Weights of a small transformer language model.
Training: a variant of Adam for these matrices, 236M tokens, 7206 steps.
MLP neurons of a small language model. Each row is named by its layer, matrix (up: input weights) and neuron, and shows model dimensions 0-95. Each number is 500 + 40 x the weight over its row's rms, rounded and kept within 0 to 999. Numbers have three digits each.
After each neuron's rows, "fires on" lists the tokens most often at its 100 highest values on Wikipedia text that the model never trained on.

L4.up10:533524475523498526503533494480494505513525526512492468558477483551537429500532462520504523572491472555450530441495524501492595490537559506481520503523545454558538503553568509494438450443491514463555514475456492454482528422530561503529468471497582475461490478593433450454493467568494559506
fires on: " by", " with", " from", "==", " |", " received"

L4.up397:512469467518443526492521475504481523481506520520504492525414492500453537421516513543474483531489486552537425400562527539505500499484592507563505531530590485497470506479456466458470487460471539519409540465505447531511443556501488581458484484513538511522489513591437511488476441482470521499
fires on: "o", "a", "mar", "ón", "ar", "ao"

L4.up14:502426551478510485490457478538452443479508505549542462557529503416458488482433525403516515460415460556466451472547476483489576449507553510545553545408505543482520577489461449575479441518514493514514495485531540455441496478507531513545431492509564429468532425487496490497459517459543503490
fires on: ".", ".\""

L4.up519:549502456477444500506491406523581522466512536485565500515567576510473508493555518424514565519471520515574464506587499489477549542511466502514558490447512486465512504509490554529628512558570451457405479565562500427506481460486513524480469457470517527550475531479519542522448488490466541606
fires on: ".", " ass", "–", " ==", "\n", "=="

L4.up179:505519476498490477485462509454464495484505472467427451541544536436487454534594545486449526572451492543499437493505485483482487464427491564556470459459469533497487496539499521507455476466531463481464463452455506492561457500494516572432582466495489526441458520515490523595517469489514556528
fires on: " was", " po", " brand", " trans", " rec", "=="

L2.up351:534548460430486464429569449568526503447507469531508485521510556533495521546505471511523524453418506529479571466521562508481486564481541502570518467487582447551379442510522484514506478468516420506511502421470567430514475566430500542488497468480481497532483474497525519521422456507452502493
fires on: "\""

L4.up596:557537472501418522520527528484475553469509451540509444532454519452455528500406460474465442490499430495488484490514479479577578525458559575501517498542532559502510554475547584489494490515474471465474440517545396462516483451557506488550493554532452562497508484460496484584499486494518522536
fires on: " cl", " Luc", " Cl", " rel", " Gre"

L4.up518:533495469555484505501430425578579509474518461489510506507524526438457492478504429468524470428499593460550485461547486552535545426524543484486509459502556484503473561425482474553507451498531441530479503447489556506494486416470535537541412542421546516474454435449501493554492493507494399567
fires on: " (", " not", " but", " con", " pro"

L4.up354:525535570448473400513526508503464522432503498454573466530499522491393505421560532531513519589492480479501466454498455549480541584554490448555434544553500381449511464476497460569534472489525487450509463457520519488553489492423547493443464474542480491417532426502528485456525517414546497571
fires on: "(", ".", " (", "-", "\n", "in"

L4.up576:561508505533431526510519529481463507486545465482578465504412508470455451507491430504543501560409492450457528400537442526415593474485459506476599434502468556485557564511536519579608510583516499504503508530509501536532527488492535524520496432437490467530492493541449512469515511467450541563
fires on: " |", " a", " he", " (", " emb", " acc"

L2.up84:497560531489547505510498536474493504499499447531531465520481526443504471443568504467477565513488486509516441428517476452462515486459602551500424505481546484482483469448499497480562534506516543430516561554498502500525515485501495542451457421514611469539536492482483420525479519454479482501
fires on: "=="